{
  "n_layer": 9,
  "d_model": 224,
  "n_head": 4,
  "n_kv_head": 4,
  "head_dim": 64,
  "d_mlp": 768,
  "vocab_size": 1214,
  "activation": "swiglu",
  "norm": "rmsnorm",
  "norm_place": "pre",
  "norm_eps": 1e-05,
  "positions": "rope",
  "rope_base": 10000.0,
  "rope_fraction": 0.25,
  "qk_norm": false,
  "attn_scale": 0.125,
  "bias": "none",
  "tie_embeddings": false,
  "parallel_block": false,
  "init": "uniform",
  "init_std_qkv": 0.0334,
  "init_std_o": 0.0,
  "init_std_up": 0.0334,
  "init_std_down": 0.0,
  "optimizer": "muon_variant",
  "lr": 0.00224,
  "lr_mult_o": 2.0,
  "lr_mult_down": 3.0,
  "beta1": 0.93,
  "lr_head": 0.00627,
  "grad_clip": 1.0,
  "warmup_steps": 200,
  "schedule": "wsd",
  "decay_fraction": 0.558,
  "decay_shape": "linear",
  "final_lr_fraction": 0.05,
  "batch_tokens": 32768,
  "seq_len": 512,
  "doc_mask": true,
  "train_tokens": 282700000,
  "steps": 8628,
  "dataset": "wikipedia_en"
}
MLP neurons of a small language model. Each row is named by its layer, matrix (gate and up: input weights) and neuron, and shows model dimensions 0-95. Each number is 128 + 32 x the weight over its row's rms, rounded and kept within 0 to 255. Numbers have three digits each. A neuron's up and down rows have the sign that makes its largest values positive.
A block is one neuron, or neurons of one layer that tend to fire together. Before each block is what it responds to, as a language model described it from the Wikipedia text at the highest values.

Mid-word "iv" fragment
L3.gate3:159099097167136098157125149114119177124115095130101164146092106112119111123209140083114083142127150104076115130112117119061116162139181133094136102067173156153104106151128123168108116163086103143181104135137128135094057161107106068155168069167103038140077140213166112104134122123165094133
L3.up3:188137159149153104134086137124100081178076165131171134090130108132145118106110103129141097111126148146139072109171075147084088132124119116075058124106144127154103183078144117199122079156179115074144125129129113109116120128133136169139164178132094090103158144140108117122160139067050154102
L3.gate30:120150092139155112094188117094183096104078109140069129124136148166063127104144106149104128091156112163155104164181187148130161159112109047099107176158147071150109160149166081113101110083097091115114177150097143137152152164141149149123156098103047110050177097133119176167141135142188105137
L3.up30:132141149111158137110058194122117142124136105066150119136110181147113209104086177149115068129121082148105119174118106139144078171097126129124112131138116073076127124111180123132110144119216098101123088123094115138097126105137139126087169120132107176150120169173124106144105160108110104089
L3.gate51:086103137072159154080112183003068100146104169162138093092054057128175118111154120142072110126108126148143109110154073118181079086151099133134080098118160085162105130121106134116166155147181136226145080123081127138117138073061133147153189147081125137179151163111178120159105094090089087092
L3.up51:107106135142095125137085150142023070154108138149086119163127106123110148099201103113119124142084118147108108113129101151103078089093116099154153156120196104148133136146072115128183123153158096126191119082108153090106171082114159136205172129073056087155182117088128104136142159074125171124
L3.gate63:089136145109134088107101135157147125115174184144079156127097136064147079143188164153198132118161114144153092076110147140120090165110152092186133133145122108114141071096139094123117138164130109121148090118165124165101112099145136156124133130172116129187119133158113125132110124090118168172
L3.up63:127173128128104108104136144109090142131153106119131189106122120151151155114121081178091199113111131151156063163179164117180158176170109113109098172142187096122118085098133104165112188079203162149087115124158158140116121173094163130184122152179093123123136143158068138140024167073178108132
L3.gate101:156137120071078157161168094127162128128175120111106138093162146116128120131116154129149100198121114109125137206137112153177132093146111137175137118159163131125129142134145159138116114142092110163152179170038119102108097038095088113103159164163141115133134144096160120115115177128104114162
L3.up101:148121172048112120136133132105176134148150113116137134138101192119149133186139146131132120110076136057128184130181186143137046069118137126155129176111159118087117113127120108145188093140144109116144080141100136136148148128110143088166151161140160135104119146074139134152160107135050105148
L3.gate137:086154100149157125118089158060184133123179135143097125094142091172117147109093108123078130119170143119104135175102091150131156065064064102202123153168121158171151174108170125136143176106100122143155179126043126168156172135148161134149147124159099136086097124106064074104134152165129127087
L3.up137:164159127143134147045143107102100164130158085047124132160145128137147052153117150108115124087137235119108126182129129134102148160107041051141146059140130155093143163184116140110114126116091172168174146170075147160147132078146210173147123105149115113120158122123081100134168097142109095135
L3.gate283:138134214143176150150061154117119078108133092090088113160109165157111157089114100137067157145127057147099130115119146138172151137067146141071141123127135171082101151154120172091086128121108119151155159078172179132132137115047094118139103137106048160081145144127115057141099096119127095100
L3.up283:109117101177131164118173104153125136199137089090130122107133109219129138106120163125176158097184115077093138148074113164131131197065135144184157149095121141124112237159108130105074166128149081114163092181111140080164117125145134133097153128108131177095176160128086169115071183180120119126
L3.gate299:125156079086077113101157137098131115155139168106166157131089095139177141115039163166134106149098101144092127140139127146107203125130123140137105137127167186125199080099106134146159126139083089107163126075116106111138083207118069050129143123115132097166122124179122060109120147143106095103
L3.up299:157165087138110139094097075112106216116152151125113208171169107153136098072146156176146111132138131104063148132143147108123165075129157150096140126106114147088117135156139140086140110082142127149213097124126118112067085099124126100139173161134134083178125159114178117172110138077103104079
L3.gate330:139128079117101143160168131167105085183161163091142136094157076137115208042136108129152140074111171063179147156103098102114168144124140099156056116094147122089176119099122143115098109147117172088139164146155152077154157147153097133132137098119093187118167123185185099146155109155138132108
L3.up330:074147141122087116201115145141106112146077133116141126092137126124154170119069153158121106169147145124145104125179159116074131142072110066074081172151155114122136110160127198181119138132139086098092127160118185104106174146144121083164166131142113116056146142115107160117180092165096152131
L3.gate436:104131168108111118174139134130080143028180129137147169131107148128132121140149133109112087161137127139149106164134116175171157118094157153097124152082123094093153110127124126137117122111069070073095181105143146178141152175140083162099149150096102151140189144121187159145144113097089147096
L3.up436:114096132074140081114117104155134124117120087156100138158122141127113135151176187149164115138139134104167104164142129125157175186042118109168123120097143179095152093183065189144149161179102133125137164116130175157116137065114154117119125124134130132119181157089125072148130134086081173132
L3.gate450:141090109086088114154138130101131142125126169153113108200134124095119128143087106130191119076150144088141186146121171160090149128110181146099088153146141146170169129138077147110155158082135132137040158144105152148119145101094101132105151118142076087085116137176128118113152183136154066124
L3.up450:130127195155094096130107177148128159169130135126159111111090137125153203134147135164104072161139163111113125093142144108147081084099115076143130092140118084120110076120161073161083051108072148160065074157134150132125112182130135151120120127117118180134130116112118143110138160125124096100
L3.gate571:120116134098137102153145109096142093167139148139130147132120109068106126114067134101114158119164138157088066097174120156128145168057108113177125106113124148133118152064128111102146147116183112180132135093049121116081131111136159085071072136065143096135113130126124100212158102147056121171
L3.up571:213112134146124143144154136121113134117122142134170092197117163160135135168156078148144185083189165118125168154120119068126090064162158109142075150114110180134205156130083147080075156096095114133101126165159084108143175082070166111114146095101101133122143129122132155080043109157130095127
L3.gate573:094125107095188167113133148175122151122157108098116163141085136136111158061108099148118171076100135181135110126075081174113112171107144165117145149114081122158103126154127120062205197086100139201106161078147150123087140161163166125133107131176156111134128088133147139116093073161036122160
L3.up573:070145161130121148121098142159097175095096179153141173109156132188138104163126184155094139173143065128142127157086195105081088080109128155145134112151112130107145128166124059163112143094129194148046116107119129122181106145119131093149111115173174162136092129062148142150128113213132108166
L3.gate581:177099130171079146145091152132105098192104124123110136178175144125127149141187097152098176179146133118104134056167177080143145120120161157109098133121119055106136115118068143034069143088116134123147056100052097112106109184094141180145115163076135101085097095098115152139125145105160124124
L3.up581:166086127089147127125089146104127157145115156121092097150164123166170120129094110080135132157046152114101105108160082166097095177113139108115170106171117181159170130178126117170163159093098151184197138150125113193109131147178130147195126136110090117124101111141111154127196067108150104215
L3.gate609:143075150126164144098140107128173113145132194146091171173107107101083190112151104114149105118146146156138119192096091155106168117097109162144109100076123149068087108110137131077116102109125095116123148121194135110121073155056113199073156138152137118125122124144078127161129180137147181107
L3.up609:164152177090158064086136092146125129165168106107121144163092130121140157154119164107094142099180112119131188092137132133139194063126151158142111128160154072105119154118148064073150094137134146120111073167110168083139079180134160095126184134142117148078112081148115089118152149148154123111
L3.gate655:095080122148122196146043106177081130130177124071156084154158072166174121188136078148128178141117083138130107103134114123145027122092144141123097134169141158132131131148137072119145181104143060155143111075105119102124206092157173154092067070144102069157139144118102087152123139193108120190
L3.up655:126092169139131132199092149117113105112124098045122095171175123171163135157152106155133181178115113142153146126165152059130185105154167172175160140160160152177110142175160118121131170109084146136133072126172118094108124140140124135141080143113118087124128170105068167171141128149085121125

Pronouns and word fragments
L4.gate155:124088114117075122085076124104193070156145072110121104086119141141095137140111145055100078159151123123099145121135183170138191117106115113112179153130153117137071123135132158130137123168132103147144160134167105148080116136200081075119119156128134122197087127104143120147151104123145134123
L4.up155:171137201169196143096157114155154090121132154124111112154108155159126167120104142146182114101085157124078118129172102144134146154078104112108167090110162115072110170170130125140109113144175161142127194103168163103160100111116094135121093142169131038159125110104133144112166085186108118133
L4.gate283:098120157108101128150156118130202113060149102124096200149093136112075123196138123129123062066207101137120102131123166121155190121105138132137073127143146113120172146107116088029147144190139145104101170127131106121148172168098068122109156100107097117134151097131167179133169157094061121190
L4.up283:100062151133133153128125139127061111129095156151130094118147117192152157121138128113141074072089137110089146127091194093169200130123065109132135176148165129143137120109119165115151111117139145068090180117113029131104147187138100149141097155121137075159117152136134149188134150126155165120
L4.gate412:134160133076114170079170088146079140085038070131113142190098186102173111143089140151090096147144100095229159128151144133186092105179080107128137128091140144144151124075115138137134100143109132142108119121189113148164132193160129088176115174139115148128166177127128148082107131122084107171
L4.up412:179058099137117133167139077113143129113098096162141086130138148119149141106146150107104123130086132171179183129133119117146133093094117162172116103112088082090127145163119118138101077102147150146074168075094063094106115148122153130120106101160119086115103159114114042128113103128124113114
L4.gate673:119116197188108107130099063157132130115112082113135111162099101107139114120163168106125082098159158113137176155118140106121139095139140141057133105135086167158142112117182112144108099105105145149076135141079094159031068082140101115170160165108120132095149141145066157106142097159168138113
L4.up673:166149109162146095123114082127129161134211120098126074149104127097105119124089153133121146120221133117068200133111153171188113116123100164143104110079144138127166138138160111102125122126058066206091104087116181101103168091187158168136141139141124109141109152113112109166149116147125151141

Clause-initial pronouns and openers
L5.gate725:045115144176121141095070065116146181136153116128150092141061166135139142134182157182122147105093077133022161075099214115142180165101122107158129141070179180107121116120102137182122104143142095108162109130103145163124148199159140106180168095106153142180152128142216142129142112167128099165
L5.up725:155116079130113143137087094080174145132096096147147142139140134216186112137137181120174115172124102071114168120139155130158177101151166074142121171108109085111116150102155138101146103087116163084137165172084135124146143082157186087105146132136155095108093171131151125124086166148132193153

Mid-word "iv" fragments
L4.gate151:080076144164180099080137117069136166116154104141121144143064104116135164132142160166138071174112111132147117141130117101160129097152126106126105131126124116116137107179125163097134115110123107170185088150114157082165145051101123145064162118135076145179109130093138088107156136146088078116
L4.up151:120124126104103104114135119108121161130113162114112163160138180209156107113158110138149139114094077112112161133163034115171115196075095055079127133080126120114133158096145098095110139104147114151124099132138119114071140080127191126196168126083116178167150095175140142133116057115166146117
L4.gate490:108138119118129146074107190107159153095214132058125136103135124145146120156128190161071087176183130108096142114137041130130180134194137114154148145147119103169102134113133142162075138076116121101131105130119096132114091097097174156082153165131070092137139155136125142102028147157113150116
L4.up490:081077136140148171196048149091121145137136146110117084081187071168119150112174198120097118083158169105135116116125059136180133131103111194116089092187107118158159192126201157071155111102147116107150078115134112092196163109127139175117144114090107155122161136124174162101110112128095153126
L4.gate517:128148192128101128084104103123125096126172083164067150086085102160131161164086056131139090116103123176070122113115124128113173135134137069150136100134149065182158137092170112156123173123122150168134168036136140156079166120115119109124125170153005142132148133172177104097160059119136088074
L4.up517:120163122136130233150159114082137168126109199095120191202099078091073124127107144135148130101130086170093156149161105129140142140104083139068168108166082160126166102122115116168114145110144109123132143167141172142158121133122073126124118135119086113116156118125130146121106125130125150158
L4.gate593:103136062117081134149166138114109137143092126158156141162099157118124144129092104128173187097132138139150100173169132083100110154153116126155091145113092123125166132093112066137194090114116132188133165133168106159124123170165119097156119109115096138080166122117168058127124157155174080147
L4.up593:093148144073140118145161180091098110117101155143104161178079150125161183075142154140081071097189154093104089169155108164172098101093148163085101105139147160091097119097094089138108076108086049169073071155113118121125120113116119103143195162137114113085177111134160189138159182123096127143

Sentence-initial function-word completions
L3.gate6:169188161097148145103130079129140169113124109121122113122086093156133157106080133175122107069117170097139157158158119125095153165140201094116121142157183175141167135133092159115116135095133109173104192148093186106148109132158153083132157102091106198129111107171112124096180115142066077146
L3.up6:114175173135165135091122140094167136081132192146121174111143132113182118158144149152162177195127121123163169094156106193058156127092136124152128080157061088109129101087112059131039124129161127142180186136128124163118172128072123134131093131145082143109152206174142138101085108151134061117
L3.gate74:186083142111084154108125113065140115107156213138108105144087159140106149132100104121151161075122098107132144109076145120216162109078192159107137129128151096087148137093101123123140122144149148139108207096093166078117141091137140105078182099143129193170131139207103135127129118131090181108
L3.up74:095078157123117084119136129059132160083087202156103107164118080123140190121104078134196124143084090113156099101174124125124195139115183143080197162140112125100082109125117046123141148139127152117099179155107107108111102125121141111109135131163115126113115127159158105110094116123096185144
L3.gate116:077135147098185151122081107098126156080144072148148161167099151120116175092163149155144130115124133078094117152107091096113137101107134142141119177108188092135140143114177118133132103166076094133148139122069121220200181117142085139120156084134135084112175074074110180065148085072162120195
L3.up116:137099071171072124108149088102144106159178150143082180173067133086103215128114092153158117081092148155088178135081063153186171120100068114104152128130153121111118090145131129165139059126052196098083087103110096171127155119184067152092147157152129100151111110127153109127126146116122118153
L3.gate130:161112083121101145103093117099209128105132132178126118075109207130163174111149104153135142135096144177111174064103119193111080111158121082079154085111174145152145098102151128123130113128195069106148202113135116132104090144165113117176138121157084134120093127109145122115100124123180103196
L3.up130:079102117165136131154131113067158128087132127088171184168124150114084101132109129179104194094190117148128169169160131190117143188151172106072091142124116105100108148061127090167166119198146167105165067067121081152137053174174138089120160164151122123173082145131153080150092117119139095171
L3.gate134:088092136124095158081102117161140104169200140148175190158133104083163128120125141113138178103099189125179132142126118156129200096095148171064116125129101107132162146110131122120111107137116078208124122113067128133154097130162113100134119141133174121130120099111126184164169128129107155088
L3.up134:126087122114138165148130153111102124158127151123140137169088127097205176148183058171124118091147108124167118151131131101133131119059200098113068139190059177160089129063108100085176096137142142164136133139095153152149175171137154162136162111142117150159132140115158133186191188120170135124
L3.gate174:106148135040165173117114129065056155130165109160131122136110107148129119125171133072108128126131148100112121169090124156100085137156122096153168168095141039165172126119131132095115106146147174169159086071159144173165169124116133121130185091075106096115127118084122212070133041135147152140
L3.up174:101064143070125059112149106101115142131151105134154084181095170149123126127196099073129137108154121178127160153124127101122137150126052113149178120164157073159135089105128087109239142124175138091077105129134143123145104117112146075170121179123067134199108142167101106171124121142149120130
L3.gate219:124153097137068071085121132168177102133103155137111154111133101160159135174120119203110166107163132157166115188064089126140175106122145083128128133096139118178129078126112181126142114125128110170190046123145155107139200153061137129129121057120171163186176094157090127114088160155143117191
L3.up219:168058113112133110161108101134118149090145103128102070118147127106178136102095136146137148157200093125100175144136137128102180076152151087162134085090069118109113123125121142109143131160173153098086112110143142123080167107114120085106140127160172155194070103116153144122095109185098193099
L3.gate345:127094145148193122156141107114141112100138156126148097155181206094137142060135057163123112089104118125169156170112121126096133121151124078125172099124068089139118149103074142126159143126062130165123153199109151112158084187207139093110141141223160153147120114136070175072169146185071132161
L3.up345:109135142099115203144123066116108131128176145183175101074140079108149165135098119124166137124128120105141138237077130121076135119143107140122112129122156112131121202097120069122163100170080101131164108146071097100145134134106136121168159102143173126218148136155106131124168155182145073130
L3.gate368:186104075068107102141093059091119093191125126111120175096147135111107117140167192080134157099067119117093069110178164143083105090100104194175091224144113106192125104163165102143145128129158138095175135143118155186160191112132124179136154110097113146126133130170151178151129145126115101157
L3.up368:094147079164125116086090125117133052189165145153166147117138130100083158143148146122088121137059124085112085120148159099099112129139110135121095181088127139135116116113097097085104132125113158100187164084165219149129175091150163138119152141081134139135134164102182135161152119068148098150
L3.gate403:132133165093173168117126145133111111123175202131155189109124163082084142075096127111092108135152101076133122113064110114141222133164162110192131149139159093118161120109120164084138106124156138152151108142113119169071140158174036126167105186072154122139068089055141120122112103165129138170
L3.up403:170113144095132157094102068086134152122182158124138171138107168099079096142088162087111118115148147168149140117140063144089197144135169069135155172182134111071171111093123130160105094142075138135158127171086088169074127129172075137191087171120063147093115146091114146114119062166120120132
L3.gate453:132171156138127167143124152077144123122131141129105109144124148098197133133132147120109143061084112162116131099165116096091119075099169104118143089078125071096075091054109128068118095130085077159092102199139073094157121169183146109106193142118129110161173126146130163083119114065163109166
L3.up453:087157128124202134124090149121126147062093126154153191172094113162110155166054148116104093104050119123148111104159128135154198085145133145114162098129090078093087119150105153105093054184115154132103138100161070119097165096140145105127184159105111152146160142137113189150145083056150084122
L3.gate460:184219124075115103103091108101141129123130121091107097103123138136156112108148128139100102107122110143111086155097119126157117151198139107164124117136096097083121141055133110078152151114113122101126130073120094140086081114131150167145091089133061060140127086105111172116175190175105235150
L3.up460:135137171073117119143148085160126082196117050078231073158100133101106173111118152125120108142135154164144156168175092153147134117131141073147134167113148113150167145126116110103194078122182154041161131142156094143109153116115101142096051157125150102119070065098159161124159149179106103153
L3.gate498:149186065154142091117108150118114139136075166144093085161134073163102061147122119091131110104127178148099070184111149146025158183153138178127153123028090125169167171175071114184094159156097138123090145166090123152110123101147057115155102113146143176159177137137149107102149093148065145122
L3.up498:107134120162160116096122174124142169141085161203121082128126158165093122141140170165135121137108140095134105162109117134100147120210045092137093111118117117147173188124148050188154092120109128172136068124094073187139134120177048112111081112179128155182129125069095137104110077096057108131
L3.gate621:131136159148139165067100116107127076113127085098133104091103178094137133100162131104095186085097111165113119172096118156159141113096140131106165098059142057157146056154115114162130132113114079181124135119139160130147164126206168152135137086148159128128137109111143116102086127156132126193
L3.up621:155109119129141123129095104069174103153217149132133131135169074110148104190119152167182133106128117052127137126152119146136118118145079113087084060112114126072173148132082169097123145140138194117146196075082103118085118109129152118150074170143060088159157109125185135065136135134158144100
L3.gate673:144148171162153071150130099109176126171117164084144136127119157163178153108093185034127143188137114120146136133148088144120114141096136079085173138128123140113196105091120134132087086143144155144139172160137136147072123141108064150153150127120125151164127111157075152120115138196100166154
L3.up673:089127187112170102177122116086141093087175185096171115155103114164126150105184122119110108120136145057129108094153112048197129093120134121106098125201110121101163148129121100108118170127163129120116112156152166168160103114143099112117148140168165112160116127147114109075136112122137148104
L3.gate753:133119118141102108112140096111170106091074097170111116166142185151107145141118127160217135062059128149120112117146156141114094073165100116144088054164147120116125166120180094138136143205044206118137156119119102143197069132098066140110129170148116178170098134178144093155114103195071119106
L3.up753:142098107104102112121132084124174119145159141164106181207081107140214092129070166198134095076182160164122150110122127118179177168116135160146133082170143098116208181103121112157069097133124105139109107115065191164113155112119127135114147154115079139117078165122098134161090081191141093113

Apostrophes and mid-word fragments
L3.gate48:166135170110102096071159110110139136092084118107126152099126125100116136132053128113159131040146111173153131146104118088043145166148095057135172165149122098151128122150170156088127193133124153148178092164091132150108105099085125147116188083089106106091102139115128145147067150125188113078
L3.up48:129116147111139073095129141195096079143096165137110119115195047132143094177118111148154123110136077136167112100152110108153099124185112090114091100074065114154149153088096123143123154163089104121126125120155127171093100129088109156141149116141120156159083139079128162125123103149099166140
L3.gate68:124109146125089128082120102105135139169127149101124146100138180177103143127106110115101089090177112127140099052146157108111170150115122118112168146120111158091141118148085172132143140090154091098134126189121073083097099080150179130086123121150109126086122028062137158169091165109153093107
L3.up68:164106115140093104077127109106118109125099089156125099118127116152110142121197079107187108087148123155184129066077105124105125127163108129074154118088160102137124095135073172132116137122128106129177119141205061100134150114138134119144142153170137187153094118100101150116133166160124093101
L3.gate104:152179101102107091175174140149156115098087142110058151120211191099136084141115079139176106118152172163100145167151147103159108174126099113091163135125096165107093170144121161170121165128114122118157110108124142121066189081109115122176131089139151092152118100136072138126183131137104165168
L3.up104:162156171133052112108183154084102157132157053133124146155168127116120097102103154136156167157142148175126165158123087078171163156154155103131181108152110195108148112158101183121122235037093134138188104118086104110153133147143111109196154095149091128152165155060108135149106146154097133117
L3.gate190:066105093134143086124094164130086107149133092122095096129134114118111096090103179095133118137137180149129138104147093120167123141240144164083128139152121142137138149187151173162147079145118115121085143092108129149157146080125113082169092068180112151201111130171176146147118122136148176066
L3.up190:089109142186120126134143095174121176085116159142105145173117204125101139093105088158107112117124123118123124171171150111047167102151125117148104204135137117126117123147119155165142065070162073114132176130139120140083147132138136099157162097090081156119145090166143166113130145099163204133
L3.gate279:148151104125159132130093121070118160136114094151142135135076170128092143182113121155101081153136119111132151064173161147135133174112124169169158138097084169120069110111061198144176159103134058162155114112180115087099166091134163149152080157147061085107086117140128134117156082168108129070
L3.up279:139131104178094153185148152142169161117102116117096112136111172153109105115066148152099122074089079146144132132122118122107116137149006059070116076091081127139186066158160081149137156117147132150136131181091096090076166155104131136106178136148107121135108166142116139088106160136140147173
L3.gate342:110117143129115152130160106153118139130159091155113139090129150156124065162124092139137189125116178096142134104171140081099103100126116133176087212101148124114138144154116115174174151164132170142150063134131149124166062114139125099157113149116068116134158123143048110103129238081203112157
L3.up342:145153125105126151114135059069143142080117075162089138096143133154076166104077117136122131136159140177134128109128154148114100079182057142137171180115161135099124164171061187139144152138113139134122093144132142118133124170139120117115156153097115152166214120087075159092091103098123150093
L3.gate407:103107130152121124166115126163127091161138117202194155115153143158140042112131119094123151091137088110126076088100116122137116125103141132146074139133076156137143197137151076108117108136128074119168110146167161105170122140132164194046059126073115137130190119162100066144181075155145124168
L3.up407:151103120129083087105154133109182110129136166126110113120167097138170128134087056136227089138144147105111126115132100127177164123144115171151113158102102148111108206116057168100132135132107078099152122180178166105106075140113124097061069077116110065164105095165139124153123139105149154162
L3.gate504:143149150084144146119139159118114169092105063140141137151123197151089129159103106147127072188085107188133102103128117159125119206133080161143145123113146115107182109098071136098164155125103115143155161185116152164172121108154163110092156091153089168131164060160178183113114170069180175138
L3.up504:058099111132180100129160142155118134104132088114121141142148132101062096138154078125116131067143057092157093133101155086126091182089144106119124121107123143092170099127133155140117113156092132093124126226178162142110142132119070109117107050128100140138093082115126079096107190125116151098
L3.gate559:135106172158126152071077066146168173137182127153126220104106086102135145128119136108115101143145127096088037149158120138113163173096180115117099121083109103088192140092131146129112096153122134148121146167125147162123109122113107144131160112148116095124157111185118141117138151110183111133
L3.up559:174076153135143125140094109086143145118140119132120167060143151196117144148138081179125140115143152155134122119134121167113176125091158109149110093127185145135094141153166113135127121146182093080193142130218141114143186150102130150120085107114092141087135107088160174086148120177134066095
L3.gate588:149154102108154123132163128151156162156121118159134208150127130101075145190140076119144106146103165129141144165118165185093133173117141140132050131118118125180047149128102118109128107114124141104118134120114156068092147176125167115163182132131055103074109125117149057123090129124165128146
L3.up588:142117116135116159198105129131141096175137140092133130119155170089134130135134108147178152148187175124126189116189106114111193131127154163140125142136174157105160087100136174111140119070185072115173132171117131097171102115188193099126109118114099209078113171129112178115130107137179149180
L3.gate598:149060135040110144151079186170108113108158135101171141128139093102102147179112097098081127089177117178142126067108135118164185145126122101142144102120147150160151097116156155171178076105168094146181073162051141110114159128138111113195177109163122170077141138077152126135135104132090152115
L3.up598:151119116159149151167160243184118108160131166095087150171203144106128111117092112114158177106155119132148205135065148143162014159163157142131153105177119154111167132158131156080165136131108150143169159133168145105080106132095152157126148139134104147141171092082168154153125104169163174141
L3.gate617:149135100154157087196167184147134116104151113063173084138111157127146109171094134124133094093139125164115106091109122084082167183106149134140108124130111188100174106155050114126123102107144106155123131110105079140120181180119066111141123160141108148114136131139085180079084108102141132092
L3.up617:133113133176145111130143139247172161112152145143116108117166175133095149098132069169136192168173128140155081123129103133138111137166121053127175159104144145063143139124081076121119146129121136173100154142150107091131119124138160144115162112123171118172068082097094106119089082154100117144
L3.gate692:178128131152156156117075091150065159129164116109128192182126093129156153091114120153153171092170082160112117158081188129198136133153187138133162156128102175161155140115149175147153075101106077134177164093117119130134144102132114106116188160109126120067143077164129062105121091103093144104
L3.up692:159159079106083124126133150084151140194136108159146144126101114128160138159133116147152128096152101122100146112147176068095096127090143082101105073062094102167112120146187146113140131158189151096137084119122134093143141140208177178112166105125146147111103154129135128194184043121172105126
L3.gate701:117136117152098110137156077150068123160090182109151150096101163076011146155155115169115155115175157118120144112170088096143166135133169135128178115125109098123123164150090156154151141098127087113083087136214141127107132119086120074142167098130101089125198136107153112137164100156146096166
L3.up701:085131097089106163112091147138097120114128175123176126111169182176128098158098146140165107131149145124131124143138160135107191128139073082155111151089096166152131140141146138162133206093115131137092079191129159106046122141145131066135150141164092165105139081156119118164105106159097131113
L3.gate705:122144104146135165152113139139153121094126122115089084128116177181115146098136057122098117148135176120127148100110130070119084187127118255126153079148111178189084185120106092185149103067103163174097112167109134144139122152133128097111138117130108079080121141129116134112132137157208066093
L3.up705:156124102103081153142081128100178132132141133109119162104103092158089187135123151069105141131112168098155110107138176119119053143179189206193148150143156160112105168111105184092120099097134149113135122160051137117145100156051082131074191092146086124092127121096100102124114143137108068057
L3.gate766:154101152072160079133139070039129117104136158146168151131113107160137104101149136084150158087145144139086114161177147123127130118093166177152080129088111134107171183168153105133075132105162156119189133154155089126130133089139118172100137131175090097089109134128156150120148156113140114100
L3.up766:120103137110138087109089098097178136114049141094132158062161108135078090059084186121153095118117161102151098166177120140125189144143159113126155137174096075160156161140073099164098162117149096102120125096184099119077102148158140113050178206162088102075123061188117154109122100104120187081